MLP neurons of a small language model. Each row is named by its layer, matrix (gate and up: input weights) and neuron, and shows model dimensions 0-127. Each number is 200 + 40 x the weight over its row's rms, rounded and kept within 0 to 999. A neuron's up and down rows have the sign that makes its largest values positive.
After each neuron's rows, "fires on" lists the tokens most often at its 100 highest values on Wikipedia text that the model never trained on.

L11.gate170,158,239,243,169,203,222,170,222,213,245,193,221,163,189,228,247,215,269,214,204,175,173,193,161,219,282,223,155,202,215,245,265,295,165,270,208,176,271,182,174,180,165,181,202,201,158,235,257,181,212,168,217,200,142,187,280,230,233,210,212,226,278,197,212,238,254,240,154,213,121,212,180,129,146,201,201,181,221,154,235,202,239,173,181,221,130,260,225,197,230,165,264,212,191,250,226,176,291,193,162,199,161,259,200,261,198,207,264,276,208,200,137,165,264,117,131,221,214,160,202,243,184,190,198,165,147,188,224
L11.up170,220,221,166,141,172,145,111,256,181,210,235,212,205,221,212,233,196,171,143,224,217,196,170,195,131,135,207,238,159,209,187,243,257,164,259,199,216,183,217,177,200,149,253,138,228,175,236,265,126,209,127,147,222,242,190,163,153,212,161,300,244,192,206,156,204,247,161,146,205,162,247,251,229,148,199,201,258,171,187,186,200,155,224,219,234,147,173,244,212,148,206,245,239,191,222,263,165,142,115,220,177,168,204,161,164,257,270,250,119,212,192,102,196,147,177,259,231,143,218,159,305,210,166,219,155,205,208,131
fires on: "-", " as", "',", " de", " Mc", "'"

L7.gate48,224,209,231,226,275,273,199,159,177,126,264,220,179,163,163,189,275,150,194,196,207,263,187,246,192,206,192,207,160,210,209,126,222,196,151,144,174,186,233,200,163,189,204,166,221,260,151,145,110,162,185,199,235,222,156,160,186,139,191,169,176,210,214,188,207,240,160,179,169,148,226,260,169,162,166,314,163,257,194,167,217,285,122,168,215,218,150,250,224,127,223,180,151,234,124,241,171,239,192,214,138,162,195,255,217,213,171,232,201,165,339,201,180,225,242,204,212,229,175,178,186,210,221,160,188,171,180,172
L7.up48,117,187,183,185,223,245,209,196,201,166,163,224,145,218,158,302,257,201,212,84,222,163,256,209,225,188,181,281,185,162,222,80,247,219,169,190,183,212,133,238,188,139,178,160,240,232,174,101,147,157,261,223,224,210,132,220,215,162,237,214,171,225,133,148,294,225,230,189,167,246,185,252,199,153,169,280,151,224,203,199,231,135,171,188,147,212,178,256,178,165,181,244,217,197,184,175,187,152,114,185,215,132,227,140,180,172,263,177,151,171,179,204,235,217,204,192,161,210,174,175,186,245,160,217,208,191,211,177
fires on: "o", "h", "u", "a", "gr", "le"

L6.gate32,188,324,121,192,236,190,179,262,191,240,121,247,176,70,205,111,199,207,185,247,187,146,186,270,237,197,206,197,174,117,160,246,220,164,269,222,137,200,276,273,187,173,221,221,245,160,213,187,182,187,209,141,231,168,191,162,157,158,120,159,232,224,195,179,263,224,181,187,203,260,245,285,140,155,197,209,226,240,160,226,227,220,234,194,171,173,126,204,244,190,183,195,191,215,204,196,209,171,216,207,247,169,189,202,183,221,153,186,185,181,223,222,182,199,253,196,153,267,217,221,127,187,200,238,216,210,262,173
L6.up32,164,249,196,150,210,175,264,236,204,213,185,243,176,135,252,213,202,160,173,191,153,149,233,197,218,285,207,181,289,156,187,211,269,176,246,187,207,237,201,178,196,176,217,245,153,174,214,133,177,192,232,161,203,200,201,145,141,253,116,168,290,228,230,279,201,214,148,163,217,141,220,210,202,164,205,127,174,176,257,162,194,201,265,188,221,211,114,252,247,224,182,254,128,206,168,209,192,190,316,196,163,204,220,178,196,172,203,188,255,178,246,131,203,178,212,156,266,302,175,206,174,212,188,136,194,170,222,261
fires on: "a", "b", "ism"

L6.gate54,187,252,227,169,186,216,188,144,214,241,173,179,183,123,170,227,216,219,165,163,188,219,238,237,234,249,254,190,248,167,137,209,212,191,256,154,212,164,224,266,266,290,231,199,269,167,217,197,251,181,247,298,182,137,154,202,227,106,197,225,144,208,165,207,194,173,234,182,203,201,190,235,180,242,235,260,159,233,124,191,189,113,197,106,145,146,189,159,167,246,220,156,185,160,191,238,163,175,222,209,144,149,149,178,189,163,142,143,134,213,167,224,181,226,170,132,246,145,191,164,147,257,270,225,145,221,213,194
L6.up54,219,288,291,204,193,157,181,205,204,189,148,200,236,221,265,202,198,104,304,207,264,122,116,142,201,202,238,182,160,257,157,276,169,155,282,227,182,210,159,163,222,199,209,237,143,224,181,151,237,179,163,177,225,126,278,199,281,151,261,138,220,250,163,200,176,195,172,135,229,144,245,199,183,164,243,186,154,198,179,196,158,243,122,199,195,202,166,271,225,208,258,175,183,129,194,197,237,262,161,190,152,242,164,237,173,194,171,105,222,234,156,183,201,232,189,196,238,188,196,269,169,151,193,121,179,210,202,201
fires on: "ry", "ice", "y", "or", "ag", "m"

L9.gate302,189,227,253,213,177,204,125,147,175,191,164,242,268,159,267,242,180,154,139,247,147,187,183,273,206,246,260,214,229,268,233,199,202,121,268,247,178,225,226,212,239,206,232,179,204,202,225,236,239,248,173,128,262,186,222,110,188,249,164,223,198,226,156,162,252,191,190,188,219,145,254,313,226,155,170,203,187,252,116,270,197,164,144,166,198,222,198,211,126,193,242,247,234,223,187,219,228,196,217,186,220,187,238,214,194,203,289,256,201,203,237,172,248,85,176,182,188,227,238,173,213,213,198,252,158,116,173,168
L9.up302,209,243,181,230,223,194,169,121,221,172,204,293,163,120,260,222,182,153,209,165,212,240,123,114,221,157,149,227,155,187,205,275,265,161,172,209,196,203,201,225,207,209,179,244,208,177,213,211,172,266,242,176,238,216,283,174,190,220,241,262,172,209,221,227,253,277,221,213,196,210,227,167,279,195,174,155,165,131,155,275,189,200,199,239,210,146,207,198,197,188,234,238,182,177,268,149,236,204,155,190,212,211,215,257,253,124,232,216,164,166,300,137,141,124,210,227,221,218,139,238,206,181,223,224,223,201,239,154
fires on: "-", " La", "'", " De", "il", "n"

L8.gate90,175,150,194,184,166,245,231,204,182,214,223,191,214,187,110,212,195,185,206,208,173,183,254,179,201,240,231,184,267,147,165,315,229,160,232,179,218,209,205,189,222,172,299,150,225,176,208,189,301,245,178,177,182,158,229,155,214,219,124,211,226,196,193,199,221,239,205,292,220,218,198,175,224,215,239,92,181,172,229,230,185,116,206,241,194,257,179,280,209,188,168,199,222,164,137,269,231,215,250,269,209,158,109,291,282,166,155,154,169,187,152,243,197,189,165,222,204,194,172,185,257,210,203,144,221,258,216,222
L8.up90,186,255,209,188,181,184,241,249,161,183,212,270,177,306,154,252,242,165,157,248,141,181,217,156,173,185,195,240,200,194,208,252,218,231,216,274,242,184,246,235,187,266,235,209,147,213,204,152,215,193,160,171,152,133,173,223,160,234,217,171,269,180,175,227,161,168,210,214,288,188,206,185,229,163,212,248,198,203,204,224,74,198,180,201,176,287,200,234,237,221,234,232,225,194,166,158,171,171,200,231,261,143,137,235,195,209,232,278,137,194,194,226,189,215,162,271,197,146,206,193,245,252,200,177,216,192,292,211
fires on: "-", "n", "o"

L9.gate7,179,242,177,181,203,173,182,187,286,227,226,185,282,120,266,160,220,145,242,197,233,210,257,232,190,161,173,158,184,278,156,222,187,182,273,184,257,271,215,180,200,237,176,203,240,195,162,217,268,189,208,181,253,148,161,194,212,208,192,203,216,252,280,188,233,196,216,189,115,238,199,208,234,219,234,208,247,207,202,177,207,249,137,170,210,159,182,311,189,247,220,197,248,221,185,202,209,191,162,239,213,250,199,175,278,181,168,180,333,195,118,206,244,179,200,200,279,226,191,168,205,204,257,243,201,258,259,229
L9.up7,199,202,223,170,182,151,192,268,197,280,186,216,231,220,211,280,188,208,196,174,114,181,240,162,170,228,188,210,190,243,135,213,205,161,304,185,184,234,182,207,171,221,128,224,210,215,224,174,166,197,170,177,244,240,171,141,154,180,188,194,272,174,205,213,265,243,244,149,239,183,237,229,203,212,204,245,214,220,122,240,226,149,132,231,265,148,176,234,195,220,64,183,234,121,196,84,198,176,211,220,177,214,185,189,194,177,201,119,140,209,222,168,221,216,229,163,232,167,172,285,194,266,257,278,123,209,207,241
fires on: "and", "uk", "ab", "j", "ev", "av"

L2.gate213,137,222,192,222,145,197,210,196,192,207,191,142,225,203,257,123,168,153,232,198,240,212,176,232,204,148,236,237,162,248,124,226,203,140,221,221,228,169,221,269,204,206,230,190,215,219,175,172,231,174,200,243,218,174,161,204,154,204,194,147,203,219,201,273,229,277,253,72,182,263,209,236,177,223,263,175,206,179,221,134,133,232,172,189,173,240,131,222,195,172,222,193,343,242,222,244,239,260,168,257,244,197,192,197,178,175,211,235,183,159,153,223,162,173,192,122,240,242,255,206,211,181,242,124,245,133,201,206
L2.up213,199,195,209,203,209,204,234,149,151,244,178,211,201,213,213,149,194,233,236,203,170,188,222,181,147,171,214,264,218,189,161,233,177,166,213,235,265,226,173,133,211,155,293,280,167,167,140,265,96,151,174,196,221,259,213,206,221,243,213,142,172,131,259,252,234,327,167,195,114,213,199,265,229,226,197,191,209,197,189,249,206,182,194,230,170,210,111,197,219,210,223,170,162,198,217,180,190,224,125,196,163,241,212,222,218,131,161,113,255,259,142,278,278,138,147,192,164,224,193,183,153,249,246,238,194,121,202,218
fires on: " includ", "av", "eg", "ev", "b", "arn"

L9.gate130,174,197,311,223,238,156,206,210,218,222,210,165,294,145,150,157,265,257,179,190,231,222,178,200,218,179,254,188,210,220,234,252,213,245,249,213,231,204,202,260,251,197,234,211,183,282,247,211,156,235,205,151,157,182,225,270,226,184,240,167,343,165,226,239,211,208,213,265,145,172,197,132,215,198,280,198,229,240,210,258,214,310,146,176,186,109,273,247,218,300,143,213,232,140,261,205,191,231,198,182,183,218,174,172,159,165,200,235,187,190,200,203,140,200,191,174,180,172,132,232,160,229,187,174,226,232,213,190
L9.up130,171,148,208,225,202,182,248,245,227,239,277,213,224,169,239,152,204,294,169,150,191,221,167,195,177,239,292,140,179,252,223,182,213,130,241,150,202,174,173,287,243,227,243,232,210,197,157,144,173,147,220,174,172,241,149,145,281,228,211,217,343,213,205,184,142,245,200,248,194,246,188,172,194,163,188,181,207,254,232,223,183,220,126,229,225,182,166,210,265,208,137,178,241,192,234,256,246,182,169,195,263,143,224,196,142,187,236,199,244,259,213,193,171,177,173,180,101,144,254,304,179,200,268,211,132,156,235,203
fires on: ".\n\n", ".", "\n\n", "|", ").\n\n", " |\n\n"

L13.gate234,207,255,241,144,240,212,204,148,190,197,254,217,153,163,204,254,199,134,171,191,232,157,191,243,289,180,230,169,211,187,236,194,286,234,204,261,206,179,149,225,199,265,192,164,247,213,224,202,182,218,200,167,123,214,238,130,241,161,168,190,201,230,177,267,222,143,164,176,215,209,182,170,159,173,225,173,244,246,211,151,161,203,140,171,196,173,185,157,121,169,198,193,235,223,225,233,272,199,158,221,167,143,292,270,238,237,187,190,194,154,216,142,257,216,265,250,236,205,265,162,208,203,217,201,121,251,264,165
L13.up234,179,146,189,199,240,209,148,224,131,214,161,258,250,104,153,211,134,188,220,103,170,186,180,156,277,219,128,176,205,160,193,218,269,279,227,157,214,231,219,199,192,212,200,198,260,191,223,160,155,213,216,220,166,215,161,186,200,205,246,257,170,236,235,154,282,205,196,188,231,175,156,185,177,156,208,207,248,241,193,133,189,165,260,204,196,172,204,230,221,242,181,247,248,246,126,158,192,70,279,226,179,237,127,171,202,174,217,188,165,155,226,178,245,193,240,192,239,201,226,87,228,162,156,220,226,200,201,163
fires on: "o", "a", "io", "le", " La", "os"

L10.gate62,209,151,182,160,183,181,151,179,161,190,159,166,166,217,141,235,206,227,159,193,250,144,181,180,230,194,281,204,257,204,176,236,183,226,223,166,201,137,199,285,233,217,267,223,225,199,221,169,179,228,219,202,181,254,207,206,235,199,190,203,338,130,218,198,207,212,173,160,204,127,194,131,255,181,228,193,212,254,165,221,147,162,101,133,251,192,245,127,208,172,188,217,290,204,225,216,185,222,197,226,219,264,205,215,166,126,148,250,251,254,207,194,239,218,185,213,121,165,239,185,240,237,215,217,146,193,211,221
L10.up62,147,220,287,154,208,250,235,222,182,231,182,238,252,155,165,155,195,242,205,219,218,206,181,236,200,206,246,188,206,218,215,157,237,164,159,177,174,215,199,321,153,234,202,211,205,206,190,209,235,171,187,166,178,199,281,190,149,199,295,154,302,225,229,244,221,274,224,252,138,217,178,174,203,175,151,212,177,209,251,204,170,222,224,140,261,178,241,265,255,206,145,243,181,143,181,190,191,163,182,203,207,257,168,192,180,212,162,301,148,261,237,203,234,198,228,184,118,117,192,218,191,163,220,210,276,172,198,233
fires on: ".", ".\n\n", "\n\n", "|", ").\n\n", " |\n\n"

L11.gate316,177,163,261,192,220,149,195,260,209,208,250,100,279,209,137,164,169,203,156,183,270,204,283,198,210,206,245,241,177,149,215,224,187,172,230,204,205,207,206,246,237,255,206,185,162,227,160,177,252,250,135,162,187,231,236,191,225,203,258,222,285,166,250,213,214,183,247,250,154,157,236,182,225,247,208,246,213,205,252,205,239,269,200,173,178,143,235,182,208,165,143,196,229,166,161,147,246,256,169,198,305,230,195,185,108,152,196,212,212,227,209,195,234,122,244,218,232,186,213,144,249,272,217,191,207,223,166,193
L11.up316,198,224,266,292,214,225,212,215,307,144,244,215,233,224,153,191,246,287,183,229,245,165,168,216,252,281,260,170,253,201,232,162,228,228,195,231,164,180,191,236,229,211,246,173,228,214,150,122,129,197,213,196,223,236,241,214,187,200,268,121,270,185,256,192,234,209,309,250,209,208,199,168,144,137,183,242,204,265,266,270,203,208,124,204,242,122,190,175,231,240,199,257,204,155,177,175,237,213,196,246,222,161,226,184,195,218,230,196,229,202,254,189,212,172,229,191,193,164,246,260,210,192,206,227,152,233,139,146
fires on: " that", "|", "ause", ":", "\n\n"

L7.gate61,158,168,229,103,182,216,230,205,261,174,211,162,237,177,204,213,274,212,176,142,124,221,268,215,146,247,198,200,262,197,182,187,244,218,254,229,241,230,219,279,178,286,265,287,162,210,197,141,224,190,191,192,168,215,147,192,217,219,243,183,151,158,219,299,245,213,187,158,224,234,197,204,194,195,198,201,197,166,216,177,194,260,121,133,206,266,146,186,159,172,154,226,192,212,136,197,191,162,226,218,123,151,242,170,196,225,191,194,263,225,180,219,144,186,93,192,167,236,194,226,191,215,291,209,98,189,156,214
L7.up61,212,190,209,218,114,240,188,196,199,205,240,201,269,193,130,201,173,200,170,174,156,136,287,325,167,267,198,195,205,156,173,241,195,147,248,231,235,163,143,188,173,249,192,220,199,210,210,221,215,202,168,254,177,187,157,264,289,210,235,194,181,213,262,211,180,169,218,178,200,209,193,209,146,245,160,230,147,256,194,202,247,207,201,136,179,256,221,231,190,167,229,238,225,221,299,271,148,194,272,233,190,176,215,203,136,217,227,209,200,152,198,149,175,276,204,129,181,289,159,219,195,203,193,174,215,176,115,202
fires on: "g", "-", "v", "and", "ip"

L13.gate46,158,92,256,153,161,178,177,209,238,182,217,177,229,190,206,199,194,207,136,252,216,109,219,212,165,210,213,248,216,203,232,248,178,199,235,214,139,224,202,192,168,231,156,142,153,177,248,194,189,211,159,152,155,196,210,196,160,265,193,132,237,206,282,212,169,165,288,264,188,224,198,161,246,170,243,246,192,211,210,141,166,211,211,133,205,253,200,215,149,214,230,190,260,170,188,217,176,198,118,122,179,240,250,147,243,228,264,235,214,222,147,223,235,244,195,259,190,142,240,177,216,267,266,185,236,216,198,239
L13.up46,206,251,169,241,198,218,159,188,180,145,262,158,178,178,232,246,178,202,263,230,185,197,216,259,233,241,165,227,165,85,223,149,230,207,159,210,146,256,178,207,191,123,126,181,167,258,226,128,139,207,258,221,239,224,204,136,192,148,158,132,214,106,216,127,207,330,248,142,153,190,196,218,179,210,160,198,207,265,154,190,242,258,150,230,158,204,195,206,230,158,229,137,150,208,138,223,219,206,253,134,203,210,200,193,207,229,168,173,255,146,213,201,210,206,167,258,178,198,181,254,216,198,228,201,255,244,215,153
fires on: ",", " ", " $", " per"

L11.gate197,179,187,220,164,212,206,240,182,259,160,203,190,138,182,169,155,218,227,185,225,216,183,212,254,150,218,259,205,218,293,219,231,217,187,227,141,264,184,140,174,195,211,176,231,210,263,279,194,243,190,153,195,193,244,177,221,138,235,153,98,188,137,203,174,265,233,124,256,144,227,214,188,182,192,184,235,253,140,207,257,239,188,210,253,216,226,202,224,175,247,181,225,211,192,203,165,234,256,225,188,148,160,198,108,181,157,193,235,204,225,199,186,213,83,122,169,156,264,227,156,179,127,250,229,246,203,163,236
L11.up197,231,214,204,164,174,203,210,165,183,229,177,195,199,143,211,227,176,199,206,196,233,157,268,212,176,193,168,175,205,136,215,237,163,199,240,229,314,132,158,166,247,141,179,289,192,225,183,161,244,198,214,200,254,176,154,243,225,245,235,216,231,222,202,206,246,259,135,185,171,208,113,174,199,217,216,255,195,277,199,199,198,263,191,189,235,289,196,277,240,124,201,224,148,271,201,130,198,181,246,183,223,164,210,183,207,212,183,224,189,226,240,211,238,228,264,91,182,182,222,182,134,162,291,176,252,178,219,154
fires on: " s", " w", "g"

L10.gate317,147,230,156,164,282,203,206,189,160,217,248,228,167,145,239,89,212,178,207,146,171,236,185,163,231,197,220,123,245,172,183,194,231,155,287,217,199,157,205,244,260,222,272,168,145,195,104,198,117,224,132,202,208,149,186,220,235,188,245,157,127,204,183,164,192,205,246,215,189,271,165,173,213,178,227,128,199,169,201,176,238,199,141,224,218,165,190,194,279,183,191,211,139,173,182,230,168,182,228,205,266,213,203,187,111,202,183,187,139,209,265,207,100,252,262,290,284,181,220,194,169,191,240,225,235,229,182,204
L10.up317,245,205,142,146,277,191,219,211,154,202,229,133,164,177,148,170,172,187,227,132,209,175,227,188,204,205,213,195,262,188,176,163,300,191,143,164,205,105,241,139,224,230,194,252,136,142,212,155,212,226,215,196,170,216,231,240,215,229,197,177,205,218,234,189,189,186,247,188,204,96,270,214,102,205,202,131,204,170,216,208,222,216,226,170,197,205,123,184,190,237,171,221,177,184,184,195,247,174,197,272,218,221,228,172,213,154,312,245,222,290,249,206,181,217,154,121,204,222,149,203,195,213,269,209,178,185,217,156
fires on: "at", "it", "m", "am", "em", "b"

L6.gate167,273,208,175,129,215,202,250,212,227,200,225,267,117,202,149,127,214,168,197,185,203,198,170,300,195,197,237,105,248,193,109,212,248,206,177,193,189,153,181,183,210,226,171,193,232,190,149,173,141,201,223,269,221,174,153,237,201,176,187,203,213,128,183,195,189,222,154,211,278,158,229,136,150,226,160,103,194,199,203,277,273,263,242,197,144,197,119,226,183,246,212,170,206,119,219,194,202,134,187,181,130,200,144,170,247,207,164,222,266,216,235,198,182,198,161,231,204,189,126,206,204,202,168,233,167,165,170,161
L6.up167,119,267,274,150,224,174,193,215,192,235,162,273,178,242,185,193,117,185,140,145,202,168,236,198,207,227,188,172,173,144,247,121,181,264,231,251,238,163,218,165,127,232,170,194,231,171,207,221,256,189,239,180,143,234,271,152,192,195,137,237,214,207,167,197,124,292,183,250,133,156,213,259,91,255,263,179,213,219,175,219,249,212,192,125,203,140,108,215,236,187,223,180,253,157,147,192,175,225,197,185,213,137,163,120,193,208,222,217,207,187,198,188,229,211,203,173,154,239,192,187,211,262,124,226,260,174,175,177
fires on: "im", "ill", "18", "iam", "ell", "i"

L8.gate273,245,239,160,155,241,240,170,198,270,163,252,238,175,120,135,201,217,185,221,196,243,145,221,221,253,147,164,233,212,209,199,198,190,260,231,166,201,185,195,172,165,140,213,187,279,204,217,229,128,231,244,132,170,138,229,159,203,240,162,179,257,210,264,179,221,238,136,233,159,223,170,173,218,197,179,113,195,189,220,197,166,154,191,179,180,235,220,203,255,196,177,234,162,199,215,205,227,206,190,161,255,138,194,240,204,282,162,279,233,199,128,217,114,290,135,274,173,207,242,160,215,231,253,249,125,162,198,264
L8.up273,219,197,239,205,281,185,166,194,178,269,175,149,214,211,158,145,254,244,161,164,173,198,183,201,177,281,181,203,284,246,217,211,266,234,228,173,113,223,108,169,234,196,247,251,246,193,202,192,146,285,256,191,181,150,122,176,173,294,195,209,217,189,225,229,214,239,216,147,200,198,184,190,197,184,155,250,149,102,276,255,151,166,242,224,187,206,154,191,221,172,164,161,166,177,169,277,256,250,219,232,212,177,189,199,234,144,192,228,210,206,263,135,194,243,225,175,250,200,215,243,238,215,210,170,181,209,258,193
fires on: "ed", "n", "t", "ing", "b", "m"

L5.gate85,199,160,157,184,178,248,206,189,109,238,181,212,202,148,212,224,164,161,151,226,250,185,227,214,181,218,250,144,205,181,136,205,161,155,236,197,236,182,220,234,163,237,222,234,218,251,249,107,194,144,201,145,117,212,158,246,130,235,166,242,287,206,162,203,267,201,171,197,197,199,237,222,162,159,252,204,159,174,250,160,149,167,157,142,198,242,207,270,172,246,181,214,219,248,216,279,167,204,168,184,121,140,134,219,185,210,100,165,210,165,186,243,141,213,233,189,171,194,267,180,152,220,230,234,163,213,223,266
L5.up85,249,132,181,202,145,251,210,172,191,214,212,198,190,183,208,212,185,227,185,190,219,145,167,123,160,148,230,169,158,191,210,170,227,179,213,224,199,183,251,210,137,246,209,279,187,178,183,184,220,220,149,170,100,246,186,193,166,185,190,177,216,193,191,170,222,200,161,242,183,258,242,135,205,145,208,289,231,156,209,216,212,165,193,198,221,223,221,186,207,190,226,145,180,240,193,193,128,218,185,168,247,166,141,195,250,50,262,260,152,186,175,261,253,118,202,196,283,238,194,235,223,193,205,225,158,103,217,198
fires on: " ph", "ph", "or", " Ph", "ch", "h"

L11.gate62,170,240,213,221,150,246,165,190,251,223,198,228,177,166,157,197,131,149,227,143,209,228,227,183,232,220,160,126,213,222,154,150,206,195,239,227,218,213,215,137,228,170,276,217,195,174,248,170,122,199,160,228,222,183,238,198,132,204,277,135,205,185,168,223,270,188,225,240,201,227,223,252,274,229,178,130,194,190,157,248,181,177,193,205,120,276,248,229,151,289,250,140,257,174,242,189,183,176,193,185,198,210,225,194,238,220,220,264,155,174,237,220,193,116,124,198,201,253,195,208,92,217,279,173,211,135,186,239
L11.up62,125,237,172,204,241,261,156,195,185,181,205,216,168,181,184,219,236,174,175,188,262,194,133,179,223,195,180,209,216,218,284,204,190,127,214,124,291,147,205,166,241,203,237,148,189,199,242,209,212,269,209,210,202,172,153,230,223,228,245,199,180,188,185,196,170,206,171,213,131,253,164,253,159,193,230,133,219,175,174,191,231,240,222,252,205,186,253,225,210,137,230,234,231,273,288,177,235,230,152,265,222,255,258,208,168,205,154,210,181,279,186,231,226,234,246,130,224,210,188,177,107,218,214,172,214,119,229,150
fires on: "m", "el", "a", " s", " rem", "o"

L2.gate146,213,141,218,228,193,182,253,166,136,258,246,173,261,153,206,183,163,140,179,217,142,125,181,189,110,176,189,177,160,205,100,263,157,194,194,289,243,195,121,227,243,177,207,194,202,194,249,185,218,228,199,132,242,181,205,220,243,185,279,241,178,214,170,145,279,265,161,219,188,216,244,186,167,151,212,234,141,256,236,205,252,216,153,183,174,270,148,146,193,179,181,174,177,170,176,231,193,212,164,131,209,225,166,211,199,184,291,224,192,234,180,237,201,246,285,219,240,161,149,229,189,178,185,130,164,204,260,184
L2.up146,251,233,239,234,320,227,169,98,178,224,201,219,149,240,170,188,127,144,174,199,172,161,142,225,199,158,175,195,203,223,246,190,271,195,184,214,173,243,134,230,161,159,205,247,226,196,237,190,232,203,195,224,199,179,207,232,186,257,95,164,192,167,206,266,226,228,273,235,188,243,214,204,250,171,175,198,169,197,131,209,215,210,162,135,160,228,258,227,164,255,193,237,231,226,229,210,232,251,200,324,201,222,268,258,225,156,226,217,270,209,170,154,198,182,246,269,203,207,272,200,179,277,277,215,175,191,233,230
fires on: "qu", " qu", " Qu", "en", " Ph"

L13.gate104,143,218,175,181,192,178,180,190,253,203,201,169,143,214,144,223,233,213,231,176,154,144,208,224,301,167,266,173,186,145,182,138,195,146,204,179,233,169,134,169,149,203,271,193,247,175,213,218,187,194,164,147,244,200,288,207,179,215,194,210,164,228,224,165,156,181,123,191,139,183,185,252,187,170,173,231,192,153,235,205,210,190,249,160,275,295,211,190,183,176,158,195,131,167,219,236,188,220,201,241,211,114,152,201,180,195,266,223,178,192,221,162,126,212,218,213,151,213,123,164,158,189,194,255,170,206,199,204
L13.up104,208,262,170,162,134,191,206,240,141,181,151,246,156,157,218,215,226,191,168,107,204,229,173,238,192,198,151,190,221,177,243,126,237,224,111,237,215,199,288,174,207,195,296,205,204,178,220,154,201,250,158,174,213,154,223,247,283,209,212,231,226,180,236,181,163,257,166,149,121,224,178,255,175,211,192,229,275,206,234,207,153,229,213,221,215,244,189,220,216,214,216,235,267,212,213,275,212,180,177,218,279,172,95,140,199,160,213,198,257,247,163,205,104,125,179,219,187,171,228,228,130,191,174,221,181,172,202,235
fires on: " s", "s", " h", "es"

L11.gate270,169,148,217,235,222,229,142,146,233,224,231,161,154,125,160,249,292,246,126,224,165,225,190,188,238,178,249,177,199,161,205,176,215,161,176,217,222,213,123,244,193,273,133,140,191,175,199,208,173,139,221,196,225,186,271,215,248,179,189,195,197,265,235,141,131,156,152,199,194,164,171,195,230,173,237,131,217,134,214,252,167,211,206,219,205,148,85,229,242,203,229,232,177,241,230,190,218,168,208,163,128,210,219,150,129,217,200,233,185,189,243,120,185,215,180,272,162,268,144,168,191,130,207,200,136,165,222,163
L11.up270,183,214,216,127,161,216,301,123,207,213,237,231,157,209,226,202,181,157,183,110,241,178,163,203,168,242,192,217,298,210,166,147,241,212,168,212,202,186,268,172,178,203,135,227,249,230,247,261,239,213,151,239,227,147,186,236,226,198,193,271,240,227,210,217,152,271,184,198,211,195,163,117,165,211,213,186,255,159,152,204,236,164,113,193,210,168,227,204,181,90,205,123,217,205,243,239,141,150,208,165,214,243,214,160,205,216,202,165,206,193,248,236,202,217,224,152,183,199,277,190,233,199,184,213,199,175,271,165
fires on: "i", "ell", "per", "ur", "ret", " Sc"

L13.gate98,255,224,239,191,225,207,225,221,133,250,204,205,168,165,240,232,208,238,200,190,86,196,309,216,165,202,240,182,184,229,78,162,226,254,266,193,234,133,226,164,182,181,180,198,179,254,196,184,196,192,161,262,262,164,217,261,286,214,180,185,220,208,203,179,205,173,200,220,242,228,148,155,177,115,220,248,201,177,248,224,239,227,249,207,175,236,151,187,239,211,206,253,206,176,144,136,205,162,221,246,202,265,145,202,222,167,207,190,166,280,200,136,201,244,192,160,164,280,207,205,178,267,256,190,152,216,170,178
L13.up98,210,244,187,148,217,259,217,222,253,147,173,247,200,177,167,150,215,185,207,131,164,200,186,166,210,232,249,226,223,95,209,142,231,182,164,187,219,189,237,226,146,205,191,208,215,188,195,239,175,219,192,279,231,134,189,189,108,257,180,200,191,190,185,194,224,206,264,261,174,182,191,246,203,257,236,236,157,223,207,241,138,113,176,207,164,169,210,195,261,163,201,159,269,232,231,282,204,118,139,224,258,250,155,96,195,160,229,154,258,231,237,191,190,194,206,233,192,189,252,245,207,82,243,207,207,173,258,241
fires on: " se", " h", " s", "ir", "g", " t"

L9.gate135,242,196,236,206,221,146,230,183,203,261,235,196,222,211,176,162,261,199,240,262,214,212,190,211,167,163,220,205,219,138,212,202,231,168,217,59,212,237,169,175,209,227,185,172,195,191,206,201,139,188,183,218,244,135,193,174,174,192,175,236,106,134,183,185,232,221,180,220,157,288,185,199,159,246,210,165,151,159,255,137,135,99,132,241,184,197,248,205,208,236,170,186,225,140,154,244,193,251,195,243,365,183,160,215,178,260,238,248,185,196,186,216,174,196,188,218,140,176,157,206,124,259,275,184,203,227,159,247
L9.up135,205,189,141,190,164,209,262,223,198,196,279,132,125,233,212,230,231,106,173,204,142,210,162,145,249,195,155,166,226,206,225,197,280,224,175,142,184,188,222,214,133,175,244,218,117,226,221,196,200,164,236,215,162,152,274,163,211,212,183,179,249,189,226,222,201,199,211,174,203,131,259,257,210,214,287,230,222,169,180,209,207,281,227,148,265,177,200,212,222,178,145,240,232,183,191,148,166,263,166,223,270,167,183,77,169,207,233,205,208,206,228,180,136,248,220,207,219,220,236,181,207,190,341,217,163,181,232,231
fires on: ",", " un", " ab", "f", "n"